{
  "num_hidden_layers": 11,
  "num_key_value_heads": 10,
  "norm": "layernorm",
  "qk_norm": false,
  "attn_scale": 0.125,
  "init": "uniform",
  "init_std_o": 0.0173,
  "init_std_up": 0.0173,
  "optimizer": "muon",
  "learning_rate": 0.00771,
  "warmup_steps": 200,
  "decay_shape": "pow",
  "final_lr_fraction": 0.0,
  "doc_mask": true,
  "max_steps": 8362
}
MLP neurons of a small language model. Each row is named by its layer, matrix (up: input weights) and neuron, and shows model dimensions 224-319. Each number is 128 + 32 x the weight over its row's rms, rounded and kept within 0 to 255.
After each neuron's rows, "fires on" lists the tokens most often at its 100 highest values on Wikipedia text that the model never trained on. A number after a token or word is its count.

L4.up2187 [ 85 162 139 113 125 132  71 148 103 116 160 129 152 128 125 135 195 137 103 122 142  28 135 151 116 151 114 140 127 110  99 141  69 173 119 112 146 166 171  99 109 101 128 134 115 155  84 144 145 110 141 128  80 127 105 134 114 188 126  98  72  71 113  92 116 136 144 145 111 140 131 156 123 142  94 153 132 117  86 141 117 117 128  86 133 127 123 148 121 120  99 108  73 129 157  91]
fires on: " " 35, " |" 19, " to" 12, " of" 7, " for" 7, " very" 4

L4.up1783 [ 70 168 142 179 178 206  79 102 148 132  90  78 103 121 107 138 110 138  90 153 150 139 161 137 118 171 125  99 104 109  77 123 129 130 156 167 150 149  92 158 118 162 134 129  90 158 104 155 104 155 110  92 155 110 104 111 149 117 132  76 168 109 140  88 167 100 189  96 146 155  91 107 133  57 131 116 200 132  94 113 139 141 145  62 153 105 113 202 169 116  89  94 111 145 133 126]
fires on: " in" 34, " " 17, " for" 7, " from" 7, " |" 6, " to" 6

L4.up2240 [126 172 102 104 102 151 154 121 130 120 145 124 167 107 117 115  80 155 150 121 100 133 136 118 111 164 115 189 138 101 148 133 132 129 124 104 120  95 155 136  94 110  57 140 131 119  94  96  53 169 160 184 120 165 159 165 126 163 153  93 149 123 161 152 158  69 150 144  81 113 104 138 151 118 115 143 145 197 112  90 187 148 146  92  95 176 146 189 137 173  72 148 146 155 164 131]
fires on: "," 43, ";" 14, " ." 8, "." 7, " |" 6

L4.up868 [ 58 155  71 133 121  84  75 103 119 139 129  98 145 127  89 173 136  89 189 126  48 137 160 135 135 136 134 128 108  77 122 153 144 130 139  88 111 149 112  92  95  38 170 129 169 135  98 113 137  80 160 150  94 169  79 115 148 136 105 157 102 105 129 148 158  33 166 134 112 189 121 188 136 135 101  73 173 144 150  70 131 144 129 147  82  79 104 157  39  94 113 118  74 162 157 146]
fires on: " to" 41, " into" 13, " for" 7, " the" 4, " from" 4, " on" 4

L4.up1311 [144 172 116 115 113 140 143  82 115 170  80 151 117 123 165 136 142  96  90 169 157 130 111 160  86 165 135  68 128 173  63 139 124 132 112  99 170  96 134 120 132 207 109 159 127 101 140  96 183  92  76 158 137 162 121 117 107 156 115  94 100 176 142 163 141 180 137 150 122  99 138 130 107 117 139 110 162 160 117 138 134 115 171 171 138 166 128 233 156 136 111 137 117  79  72 125]
fires on: " that" 15, " had" 13, " he" 8, " of" 8, " was" 6

L4.up1808 [129 111 141 107 168 152 127 105 158 168  98 123 102 108 152 166 109 126 162 112 116 136 115 129 123  89  81  61 140 117 129 161 136 255  67 143 202 124 136 107 142 114 122 103 142 100 180  78 100 156 108 133 136 149 163  70 112 125 159  73 133  65 101 179 150 187  93 140 154 112 133 144 145  77 173 120 159  60 142 133 147 144  99 125 179 119 181 103 119 104  75 162 150 123 108  87]
fires on: " |" 52, " " 6, " Ch" 4

L4.up2109 [ 92 148  51 127 155 102 202 152  66 126  47 152 111 141 148 212 191  46 139 123  82  78 122  56 158 146 139 125  82 126 132 119 120 119 122 141 109 127 176  97 130 156 149 108 148 161  75 148 105 119  93 149  76 144 133 164  95  81  62 145 149 109 160 158 114  65  88 140  92 150 142 129 125 162 133 158 129 179 183 125 115 177 155 178 131 199  63 111 119 136 132 106 125 124 152 129]
fires on: " in" 49, " on" 20, " " 11

L4.up2554 [115 139 117 135  93 163 169 135 117 119 138 171 189  81  94 150 163 140 135 100 143 166 163 177 145 168 168 180 118 121 106 117 110 127 149  89 178 100 128 127 165 170 137 103  73  98 176 115 115 125 157 148  89 120 161 104 114 128 171 135 109 157 163 121 108  65 137 138  94 114 109 105 139  96 165  86 122 122 155 140 156 139  78  87 125 109 127 183 130 145 133 109  92 124 152 148]
fires on: "," 43, " and" 19, " with" 4, " he" 4

L4.up674 [143  79 138 136 106 159 100 122 151 106  98 136 137 118 169 107  97  79 130 136 107 125  75 108  35 150 127  52 142 174 151 147 100 146 131 137 188 125 133 116 138 117  87 146  73 141 109  88 180 151 125 163 178 154 130 129 171 173 120  99 148 153 169 115 121 168 144  75 140 122 110 113  68 105 146 184 139 122 163 117  96 122 152 116 149  93 137 154 127  78  73 140 185  96 148 153]
fires on: " at" 34, " in" 8, " before" 8, " from" 6, " to" 4, "from" 4

L4.up2259 [107 116  65 171 140 164 169 166 155 132 146 152  77 109 157 163  98 158  68  90 141 144 188 163 139  92 141 127 158 158 131 184  98  80 134 115 111 117 166 153  59 112  61 148 115 148 131 121 185 133 111 154 139  81 114 136 127 139 133  66 108  99  98 164 129 113 156 129 130 120 144 127  75 134 154 107 115 102 121 118 118 149 101 118 178 184 104 138 177 135 182 126 125 150 143 148]
fires on: " with" 19, " to" 13, " between" 11, " into" 7, " from" 7, " of" 6

L4.up1693 [153  97  92  87 133 180 166  78 136 133  90  86 100 142 134 157 120 135 141  94 107 108 133  87 167  96 195 183 100 154  76 150  57 114 113 158 110  98 116  79 174 115  86 129 111 155 117 144 128 117  94 159 108 122 130 133 161 131 147 178 191 104 148 140  79  97 121 157 113 124  94 153  96 182 107  79 136 168 133 107 178 151 126 188 136 155 119 157 172 138 103  96 114 146 140  80]
fires on: " |" 22, " to" 11, " |\n" 7, " " 7, "6" 6, " by" 4

L4.up88 [119 115 109 141 126 126 125 172 133 145 117 135 170  78 167 100 138 131 166 165  89 132 141 178 108  92 134 147 174 136  90 146 115 160 175 171 193 128 205 155 144 167 130  70  89 137 204  78 132 189 130 166 143  51 106 129 155 109 124 117 171 159 169 182 149 118 145 115 100 132 109  96  76 189  94  84 117 202  93 153  96 155 110 121 118 179  91 148 119 148  83 180 127 187 159 157]
fires on: " (" 53, " of" 12, " on" 6

L4.up528 [180  86 121  68 105 110 130 105 130 146 139 115 148  80 159 138 113  99  94 109 129 188 108 131 143 117 172  96 153 144  70 148 136  97 167 143 126 154 137 105 118 169 172 145  70 161 135 125 153 151 140 122 144 145 128 160  81  95 137 162 163 176 142 153 161 131 186 180 110 111 116 133 134 149 115 107  67 147 178 123  57 143 153 126 101 153  23 147 120 126 119 126 138 123 138 137]
fires on: " |" 29, " (" 21, " on" 19, " in" 7, " and" 6, "/" 4

L4.up2432 [210 172 150 150 162  64 127 131 103 162 165 141 112 130  83 129 101 167 156  58 177 114 106  46  86 151 142 127 173 161 130 130 215 148 175  94 156  79 100 151 149 115  90 129 126 163 113 104 137 143  93 138 147 114 153  94 179  73 108 109 118 133 110 112 118 140 124 111 134 135 119  48 119 108 100 137 104  86 143  88 148 168 100  77 107 108 124  93 154  64 131 127 162 122 151 105]
fires on: " in" 48, ")" 7, " from" 6, " the" 6

L4.up2456 [142 166 177 172 212 165 160 125 171 110 105 108  79  56 174  90 170 104 108 133 155 187 143  82 119 207  89 173 170  98 179 123 149 154 144 148  98 146 122  71 168 108  84 127 112 167 154 130 135 200 164 124 134  91 119  89 137  88 145 159 121 151 139 107 143 104 146 133 124  96 142  84 108 174 124 146  96 138 197 123  95 128 104 129 188 147  65 168 140 179  73 152 160 199 114 104]
fires on: " |" 45, " " 13, ";" 7, " by" 6, " (" 5, " Candidate" 4

L4.up2216 [133 110 119 115 105  78 145  96 125 165 172 130 117 121 162 166  88  98 110 152 110 113 100 109 116 118 210 149 131  68 153 106 152 137 154 128 131 142 156 126 131 172 108 170 129 129 169  89  96 133 181 135 120 177 170 148 141 122  95  69 145 172  56 136 157 112 129  86 177 115 183 157 125 144 121 116  63 105 120 109 122 153 107 162  98 101 145  98 145  97 193  94 169 135 156  75]
fires on: " to" 18, " the" 16, " in" 9, " his" 6, "'s" 5

L4.up937 [ 96 157 118 158 123 118 148 162 153  92 126 123 124 139 115  90 162 114 129 154  91  85 150 100  71 107  80 123  72 115 156 125 111 105 120  88 150 140 105  84 114 123 134 129 116 185  28  97 157 198 117  56 170 129 141 122 134 173 131 141 124 147 159 149  83 110 140 143 126 121  92 172 111 166 125 152 176 156 112 191 186  97 119  95 171  94  75  98 113 131 116 169 108 142 155 137]
fires on: " " 43, " of" 10, " for" 10, " De" 4

L4.up742 [124 112  81 159 103 158  87  88 113  86 106  60 167 165 130 178 151  92 134 111 138 150 178 106  97 178 161  50 103 152  85 102  98  77 100  85 129  91  89 119 159 141 153 160 114 137 106  97 114 147 160  93 139 118  90  70 156 141 112 161 159 103 174 128  88  83 145 123  92 103 145  99  61 118 110 116 160 114 131 151 130  95 157 150 116 204 113 131 114 108 121 123 138 158  68 171]
fires on: " of" 40, " to" 21, " in" 13, " from" 13

L4.up2021 [178 175 121 151  97 118 183 172 103  72 134  50 128 116  95 103 147 169 127 170 136 122 135 112  93 156 170 162  95 141 133 101  96  99 185  47 138 140 146  76 168  88 139 104 138 107 117 137 128 178 140  92  70 149 112 122 133 140 134 128 126 126 191 112  77  75 121  83  72 135 125  97 174 153 173 146 158 143 145  97 186 120 134  84  83  89 107 118 115  96 106 104 129 187 140 124]
fires on: "," 67, " of" 8

L4.up2129 [150 144  98 185 168 139 131 128 142 146  93 111  88 130 113 108 174 118  90 181 173 102 139 104 104 178 109 150 108 163 178 112 116 160 105 133 118 175  84 129  88 119 154 109 101 121 128 125 110 141 137 153 112 158 105 142 135 157  97 114 169 161  78 175 117 191 124 108  82 157 122 101 120 116 161 160 189 171 153 139 136 138 121  95 142 138  63 130 113 168 135 123  51 107 143 120]
fires on: " |" 45, "," 18, " and" 10, " the" 5

L4.up955 [139 123 116 141  99 144 146 120 137 109 168 138 143 144 144 115 108 155 146 150 104 180 159 123 102 124 176 122 183 126 120 194 111 190 192 144 160 142 117 162 132 117 109 104 160 120 108  96  88  94 124 108 103 150 128 110  80 152 134 117  79 186  72 144 142 143 149 138 155 167 102 121 163 110 132 101  90 101 120 143 149  87 157  96 146 162 123  71 143 169 177 110  85 107 117 120]
fires on: "," 44, " and" 15, ";" 9, "." 7, " or" 5, " " 4

L4.up1219 [142  60 104 112 136 175 187  51 158 106 175  99 174  83 165 117 101 129 152 123 120  84 107 133 150 167 169  42 131 189 148 108 145 140 170 103 116 111 175 107 126 123  97  76 201 140 120 129 111 153 136 175 121 109 153 110 137 137 135 104 102 136 112 102 140 135 136  94  66  81  92  68 100  55 173  36 119 135 181 172 154 170 127 175  77 102 135  97 127  99 111 104 106 122 103 104]
fires on: " |" 42, " ." 18, "." 18, " of" 6, ";" 4

L4.up763 [150  69 158 107 154  90 102 161 172  90 114 182 194 120 110 109  93 154 148 128 130 100  84 164 107 124 175 120 154 131 117 173 124 170 147 129 115 118 144 138 145 105 101 153 170 164 104 129 113 149 137 126 115 119 124  80 119 184 132 109  62 173 106 169 140 171 151  97 121 151 118 177 127 137 152 128 143 129 122 127 190 113 152 150 142 159 189 175 146 138 170  85 170 135 130 132]
fires on: "," 40, "\"" 10, " |" 8, ")" 6, ".," 6, "." 5

L4.up2006 [135  93 118 123  82 121 160 184 131 121 162  98 181 103 109  99 134 125 110 123 125 149  92  96 110  89 169 148 138 120  65 160 152 128 142  86 166 165 122 141 107 154 130 150 116 158 152 157 128 127 142  62 106 132 138 122 184  98 140 132 106 166  77  82 114 104 160 123 171 147 183  95  84  99 116 113  74 128 164 108 129 109 122 137 127  62 160 128 130 102 155 110 108 113 115 168]
fires on: " the" 16, " with" 15, " on" 7, " by" 7, ":" 7, " in" 5

L4.up1382 [129 104  67 153  82 102 159  91  78 122  78 110 138 202 157 167 118  87 175  51 161 185 175 102 152 138  81 156  81 136 115 141  98 142  62 139 152 137 113  92 173 150 131 122 163 147 101 136 133 132 140 124 117 130  84 135 121 131  71  82 145 103 135 145  95  54 109 177 139 135 157 139 123 128 152  96 125 125 168 129  72 116 159 108  94 123 115  81 126  72 129 134 157 105 127 122]
fires on: " in" 31, " on" 26, " following" 4, " by" 4

L4.up1164 [ 83 140 125  95 137 190 103 106 182 123 141 128 103  94  24 132 127 101 102 110 173 133 119 104 104 182 117  78 207 160 169 147  75 142 132 121 144 131 122 191 122 189 123 161  60 135  89 108 150 106 138 121 151 134 120  90 145 198 180  54 159 155 147 139 145  95  88 123 179 110 144 104 107  65 171 107 113 126  89 122 137 130 124  93 124  98 114 152 133 130 175 140 162  78 118 129]
fires on: " that" 13, " to" 13, " in" 12, " of" 10, " on" 6, " for" 6

L4.up2086 [ 80 124 140 111 154 186 116 100 122 134 157 104 174 125 114  98 125 131 144 125 145 141 125 148 195  71 144  65 140 109 123 122  99 123 138 159 167 144 120 115 128  84 113 136 102 169 118 138 121 145  96 185 120 147 114 143 123 111  57 133 170 113  97 136 172 117 118 154 135 143 149 119 142 126  77 114 179 135 101  72  98  88 126  44 122  99 126 148 165 128 140 171 133 154 141  96]
fires on: "," 72, " and" 4

L4.up483 [135  77  45 218  93 159  85 157 172 136 168 117 148 156 179 172  97 105 143 146 100 142 151 113 122 151 125 136 185 123  61 178 129 208 139 107 161 121 135 147 140 140 122 128 133 120 167 113 113 101 140 144 131 116 101  70  65 145 131 131 145 132 156 106 163 138 127 162 155 150 157 117  99 112 123  88 140  79  94 206 145 149 135 174 151 109 135 128 145 110  87  97 153 141 110  65]
fires on: " |" 30, " was" 22, " " 14, " were" 10, " is" 5

L4.up166 [112 198 232 183 168 116 127 110  75  71 117 121 146 136 156 157 105 185 183 115 148 111 122 125  80 112 148 157 108 157 175 117 131 154 160 115 175 132 122 151 124 139 175 162  80 110 106  99 125 103 126 166 125 170 102 163 126 105 122 132  93 146 119  81 142 110 170 172 124 148  84  87 168 149 167 203 182 139 111 157 168 160 150 101 141  70 109 142  89 125 145  96 136 115 172 126]
fires on: " in" 40, " on" 16, " was" 7

L4.up926 [ 80  91 161 137 169 159 151  83 108 108 196 117 164  91 142 165 135  79 125 135 159 166 129 110 125 126 173 184 143  82 125 155  80 190 156 176 146 135 111 168 109  89 100 104 105 136 122  77 135  82 138 112 106 187 116 182 191  82 112 141 120 153 113 108 173 178 129 120  96 134  83 137 148 123  82 166 125 110 137 162 165 121 153 139 136  94 148 108 148 168 133 116 156 114 108 153]
fires on: "," 26, " to" 20, " in" 9, " (" 7, " by" 6, " was" 4

L4.up291 [ 83 126 110 177  98 111 161 155 105 101 166 124 157 104 109  67 166 158 126 139 111 151  94 134  87 155 118 115 126 169 144  72  77 152 127 122  77 164 133  98 130  67 106 108  73 173 189 175 110  89 114 136  91 151 102 120 126 109 152 141 138 121 159 121 137 147 173 138 145 124 102  91 156 173 179 157  73 131 130 115 147 125 141 124 188  86  99 131 157 114  71  86 131 206 144 117]
fires on: "," 64, " up" 7

L4.up913 [111 103 108  81 103 152 123 132 142 108 149 135 128 128 118  69 107 209 140 128 130  97 146  91 136  53 138 130 112 150 107 129 153 115 140 151 129 100 173 142 110 103 122 187 157 142 172  74  64 173 139 101 103 123 143 172  52 132 107  87 151 108 138  83 213 149 113 131 139 151 141 120 179 155  99 126 119 116  73  83 114  91 148 102 111 154  66 102 131 123 141 119 135 194 177  75]
fires on: " and" 34, " of" 16, " " 13, "'s" 5

L4.up1766 [ 52 201 101 172 152 104 182 127 188 133 139 137 144 131 135 144 122 118 183 110 142 163  95 133  76 163 145 129 124 177  95  97 109 128 119 132  61 148 116 145 132 138  96 132 118 160  86  82 155 101 137 117  91 171  54 132 117 121  81 127 161 116 163  93 136  80  93  98  93  56 154 115  99 171 169  92 112 159 184 195 113 160 146 117  95 144 150 178 122 128 126 116 115  93 164 154]
fires on: " to" 27, " where" 11, " and" 10, " in" 7, "," 6

L4.up1117 [176 155  95 105 161 186 170 162 168  85 102 144 116 162 129 123 143 162 110 169 168 112  80  80 110 114 112 126 150  65 131 136 121 143 117 168 128 121 119 131 107 133 189 117  52 124 132 116  49  91 193  90 177 170  98 124 117 151 119 116 115 100 144 136  84 107 179  75 141 144 148 174 122 112 174 119  80 173  85  68  93 192  81  91 110 139 127  95  84 113 110 145 185 121 147 112]
fires on: " and" 35, " to" 24, " then" 13, " as" 7, " later" 6

L4.up1323 [176 107  70 103 113  89 189 177 129  85 123 124 143 121 127 144 141 128 127 132 141 128 142 145  84  94 133 170 132  98 102 144  72 100 174  90 128 118 121 120 136 107 105  97 108 125 111 124 124 141 130 155 115 122 134  79 145  73  51 124 126 185  82 162 138 123 108  52 103 198 121 174  96 133 136 110 113 139 187 162  91 142  85 121 158  49 143 120 155 109 129  95 141 137  90  90]
fires on: " in" 19, " with" 12, "18" 8, " by" 6, "75" 5, " natural" 4

L4.up1331 [142 102 167 130 110 164 149 106 139  59 114  89 137 100 153 206 129 127  70 110 207 113 133 149 131 120 180 169 141  79 132 110 148 142  74 135 131 152  88  79  98 145 145 123 142 146 123  95 136 154 114 165 102 159  95 159 156 112 120 167  66 190 132 154 118 152 206 152 127 143 154 162 204 117 142 122 198  99 103 126 161 119 156 182 151 108 124 172 149 148 185 106 174 137 139 164]
fires on: " |" 28, " and" 21, " " 19, "," 6, " to" 6

L4.up1426 [116 142 133 186 118 121 111  64 153 105 119 103 158 161 126 155 125  91 120 112 215 119 138 101 106 129 116 206 102 158 127 169 180 160 146 138 148 119 129 138  68 157  53  95  83 159 102 107 163 225 175  81 101 121 148  82 123 122 123 167 111 145  78 153 151  94 146 113 196  90 130  82 115 144 126 125 163 124 168 127  78 133 144 125 123 111  86 175  87 146 126 144 104 114 100 118]
fires on: " |" 22, ";" 12, " (" 9, "|" 7

L4.up12 [ 80 112 137  90  65 156 111 100 156 127 109  90 130 128 164 159 166  92  99 133 128  99 112 115 148 167 129 152 134 149 174 101 120 152 133 102 127  93 131 155 170  80 121  99 117 128 131 177 101 150  85 126  86  84 132 111 144 144 144 134 108 146 171 119 112  88 100 132 136 136 152 106 110 134 159 123 206 170 120 100 182 131  83 177  45 161 116 123  89 133 119 176 128 189 118 145]
fires on: " as" 56, ".," 10, "," 7, " As" 4

L4.up708 [ 59 100 133 119 189 109  98 125 110 100 113 125  80  96 129 190 135 156 194 116 106 144 174  83  95 161 158 177 150 109 126 118  96 148 144 152 148 160 117  97  90 184 113 139  93 152 135  91 142 169  42 154 182  92 125 163 188  71 111 132 140  97 152 161 149 160 159 110 144 157 168 103  78 117 131  96  82 161 124  69  96 115  94 146 132 110  93  74  60  73 110 107 141 169 149  89]
fires on: "," 30, ")" 20, " in" 6, ")," 5, " \"" 4

L4.up1592 [ 97 125 134 154 178 132 123 118 108 154 133  90 121 161 124 113 140 123 108 199 159 111 161 125 158 108  77 122 141  90 122 148 138  78 103  87 141 172 129 150 103 103 102  88 143 164 103  19 119 109 137 125 133 154 146 130 173 119 118 102 193 129 137 145 104 129  49  85 119  92 130  92 162 127 145 126 124 140 111  86 121 141 162 124 152 108 126  85 168 127 110  91  63 134 184 176]
fires on: " |" 37, " " 32, ";" 13

L4.up1054 [138 152 174  73 126 161 173 150 106 139 147 119 186 119 138 102 191 147 161 116  98 137 101 106 107 113 130 131 126 151 140 117 109 163 162 134 117 138 200 192 154 106  99 127 105  93 192 108 160  82 180 115 160 135 115 148 106 103  95 121 107  59 134 163 114 142 150 129  99  80 112  97 131 146 103 144 162  75 142 140 148 175 143 131 135 204 125 122 140 179 124 119 103 145 166 128]
fires on: " to" 20, " would" 10, " of" 9, " as" 8, " only" 4

L4.up1030 [102  90  94  88 128 121 136 122  95 179 100 128 103 177  77 119 161  97  94 181 140  89  84 103 151  80 109  85 195 152 144 104 143 139 137  70  82 129 159 140 114 106 168 109 149 179 138  74 119 143 125 206 102 194 116 110 112 120 106 137 128 163 134 154  84 122 189 111 115 155 151 138 192 124 165 147 133 142 114 162 163 150 118 120  93 142  96 128  84  95 161 136 113  58 151 234]
fires on: " and" 57, " then" 11, " " 6, " or" 5

L4.up2328 [113 130 132 123 111 154 135 147 129  83 123  93 110  50 107  69 126 116 118 136 125 121 135  90 107  65 193 163 171  81 115  94 105 115 156 101 151 155 159 144 135 108  98 116  79 157  72 175 182 148 137 158 130 113 157 120 149 161 158 198 160  87 118  97 139 113  77 100 118  93 127 156 113 130 111 119 128 153 150 149 146 128 120  83 110 153 150 140 174  99 103 160 142 105 182  63]
fires on: " of" 32, " and" 29, " by" 8, " or" 6, " in" 6, "|---|---|\n" 4

L4.up1193 [134 142 150 107 111 105 147 158  86 130  83 165 101 127 124 120  89  98 142 174 141 104 128  87 125 163 139 172 144 151 128 121  87 154 136 120 170  59 156  71 115 131 109 125  74 147 111  88  60 108 169 109 198  93  99 172 101  87 130 138 142 157 114 107  85 120  85 159 134 145 100 176 136 159 150 111 159  62 118 100 103 133 146 114 164 103 169 134 103 146 171 111 110 197  66 161]
fires on: "'s" 40, " and" 13, "," 4

L4.up1239 [116 179  82 136  73 150  79  98 143 158 169  89 104  63 157 112 190 129  74  94 138 125 152 121 163 144 160 157 140 131  81 200 122 127 126  51 103 120 140 120  97 115 171 147  87  96  57 193  88 142 154 140 137 108 147 114 162  94 150 105 173 197  95 116 175  86 129 145 177 163 131 122 160 129  98 156 157 112 115 133  80 141  90 121  77 162  79 186 149  73 142 185 114  99 120 118]
fires on: "," 61, " (" 12, " " 7, " then" 4

L4.up142 [167  83 133 132 105 144 155  79 168 140  72 101 158  75 173 173 117 110 151  77 170 191 159  91  87 178 134 109 112 112 121  98 148 110 175 115 142 118 143  52  81 148 114 100 125 201 102  77 177 108 144 117 134  81 189 129 106 119 145 234 162 129 178 171 122 102 131 139 165 107 126 151 106 157 137 109 138 142 154 149 160 147  66 126  95 128 105 187 148 105 165 131 248 122  83 137]
fires on: " in" 31, " on" 23, " |" 13, ";" 6, " over" 4, " of" 4

L4.up1621 [ 96 153 180 111 111 163 115 121  95 161 116 109  82 139 101 122 144 180 140 144  76  63 179 141 117 143 161 150 130 120 215 117 107 125 108 154  76 187 116 141 172 128 157  58 119 145 114 118 138 108  50 136 118 130 108 161 111 179 115  86 116 166 142 119  75 122 136 105 126 112 126 184 149 144 132 117 179 106 138  96 103 121 140 151 197 148 100 126 145 153 161 126  88  86 176 141]
fires on: " " 30, " |" 25, ":" 8, " of" 7, "7" 5

L4.up1899 [114 150 170 111 175 110 104 120 118 154 102 135  96 128 187 143 104 171 128 165 137 113 123  96 141 138 160 106 149 126 173  58  37 176 157 129 128  99 119  83 197 142 152  98  65 149 102 145 119 157 159  51 104 147 101 111 132 125 164 117  56 144 120 131 118  94  96 159  92 115 104 151 166 189 129 124  64 177 113 161 145 193 147 105 117 122 110 102 107 148 109  88 187 127  70 134]
fires on: " and" 63, "P" 4

L4.up1185 [154 136 127  94 159 153 122 189 109 129 118 113 145 125  69 107  90 146 110 114 200 118  87 155 176 113 136 131 150 111  96 105 146 114 129 145 136 156  89 100 126 113 146 125 128 151 145 144 135 129 155 150  83  97 136 152  95  83 102 169 167 124  85 176 108 113 203 187 132 156  95  94 150 164 104 137 126 159 103 127 117 122  74  94 134  99 124 123 138 128 201 104 114 117 141 117]
fires on: " and" 85, "," 11

L4.up1670 [139 125 126 155  78 117 125 118 145 147 150 146 172 104  89 165 194 158 105 104 164 165 107  79  79 124 120 161 122 149 176 161  96 126 123  70 123 161 113 109 121  79 148 135 125 134  88  99  50 130 156 101 113 165 171 154 148  76 165  94 152 152 163 125 139 177  81 171 204 140  95 157 119 159 106 100 112 104 126 150 108 100 107 146 120 167  91  85 156 143 129 117 157 144 165 176]
fires on: "," 34, " (" 31, " |" 13, " in" 9

L4.up1432 [116 123 131 153 143 175 154 131  62 142 168  79 132 105 147 138 139 180 195 137  84 130 124 101 116 167 151 173 131 192 150 123 111  54 113 171 163 181  90  96  91 162 147 178 129 150 153 103 127  85 156  94 132  89  93  79 111 143 154 121 143 131 141 100  94 185 168 116  68  69 110  75 159 143 112 167  85  69 145 131 113 160 103 104 141 140 122  89 163  61 144 101 145  69 116 111]
fires on: " and" 41, " of" 14, " in" 10, " or" 6, " to" 6, " the" 5

L4.up1728 [179 152  86 121 111 131 104 134 182 136 143 177  98 106 158 119  69 154 203 129 120 112 152 115 158 122 149  87 106 135  95 132 157 188 129 132 149 117  94 113  96 195 180 130 142 175 116 136 111 162 124 153 166 125  66 116 104 108 180  91  93 100 196 124 167 159  94 182 132  89 103  84 122 100 137 130 109 116 104 146 157 139 133 115 170 109 118  63 166 122  45  63 146 143  92 137]
fires on: " " 38, " |" 14, "," 8, " ." 7, "1" 5, "." 5

L4.up2076 [223 109 164  89 159 136 136 115  86  95 132  93 151 107 149  98  75  86 127 112 146  70 103 122  72 100 141  95 120 151 119 114 121 155 154 176 125 132 162  89 131 116 103 106 124 117 125 157 107 158 134 191  81 164 107 183 115 132 130 119  51 120  94 135 130 107 124 147  87 131 162 162 163 125 125 111 121 137 207 158 131 190 109  17 161 149 128 112  86 173  93 149 149 109 164 102]
fires on: " and" 56, "," 19, " or" 4

L4.up2273 [138 109 121 192 132 172 129  91  79 125 203 125 106 125 124 125 178 149 106  91 116  82 177 163 179 132  92 123 113  45 138 127  97  95 130 149 177 103 132 147 117 125 109 122 151  87 107  40 116 177 121 169  82 151 115 161  73 123  76 129 114 106 129 169 131 123 172 194 103 187 182 181 142 136 122 144 113  99 125 192 144 176 109  42 183 153 148 130 157 137  81 102 127 141 127 124]
fires on: "," 24, " over" 13, " than" 8, " on" 5, " but" 5

L4.up2439 [111  72 146 140 121 175 153  89 136 156 108 156 135  74 142 141 150  73 189 142  61  54  97 132 139 156 161 119 127 129 135 152 172 152  96 135 155 117 115 142  83 168  58  71 148 104 109  98 208 132  59 106 132 113 132  80 147  87 133 141 132  63 110 155 112 160 139 164 139 130 117  90 113 149  93 124 135 107 120 141 102 164 117 129  62 106 139 129 198 107  87  77 123 183 141 114]
fires on: " to" 46, " could" 10, " that" 6, " can" 6, " only" 4

L4.up855 [151 122 109 175 121 111 134 108 107  99 110  68 165  89 101 109 121  90 174 171 140 123 106 136 136 124 118 103 112 134 137 101 124 130 162 117 161 120 160 145 118  25  89 155 166 166 146 158  89 125 125 141 160 162 121  60 177 139 105 117 179 129 140 131 102 175 113 157 124 162 100 159  76 104 115 125 136  67 169 115 188 128 110 109  76 147 131 151 143 124  80 144 130  81 110 126]
fires on: "," 27, ")," 17, " |" 8, "\"," 7, " -" 4, ";" 4

L4.up1933 [120  55  87 114 117 106 143 124 190 155 151 142 181 106 142 182 146 158  77 145 141 124 170 203 146 171 162  99 143 115 140 165 117 139 149  86  88 105 166 155  56  94  95 119 108 130  87  73 102 188  97  89 167 102 150  95 124 156 108 115 102 124 171 128 131 103 106 176 103 134 127 144  88 141 112 168 140 160  98 125 109 128  88 123 144 167 145 167 140 129 129 120 130  72 105 116]
fires on: " of" 25, " as" 17, " for" 7, " to" 7, " were" 6

L4.up660 [167 163  98 139  71 158  85 171 162 143 138 154 146  97 103 104 118 155  99 128 158  59 112 108 139 112  81  92 124 113 118 142 178 103 133  71 104 130  85 138  59 136 120 178 113 148  94 144 127 154 153 107 112  95 151  60 104 165 124 112 114 146 146  95 177 159 193 137 110 137  72 120  74 161  62 120  84 152 160  91 136 132 131 151 113 108 120 131  66  87 189 118 152  89 150 154]
fires on: " the" 16, " of" 12, "'s" 6, " Awards" 6, ":" 5, " from" 5

L4.up840 [193  78  82 149  84 200 130 114 149 128 197  94 104 132  75 115 161 118 100 165 105 123 113 129 158 111 185 143 157  93 136 148  95 116  94 134 152 130 129 109 134 109 157 100 123 126 155 107 141 217 115  92 141 146 143 146 108 171 191 132  94 114 179 107  52  74 155 109 166 135  71  68 104  94 133 132  82 132 149 114 156  84 105 101 107 133 118  73  56  51 102  98 141 161  92 114]
fires on: "," 20, "\n" 13, " (" 10, " " 9, " |\n" 7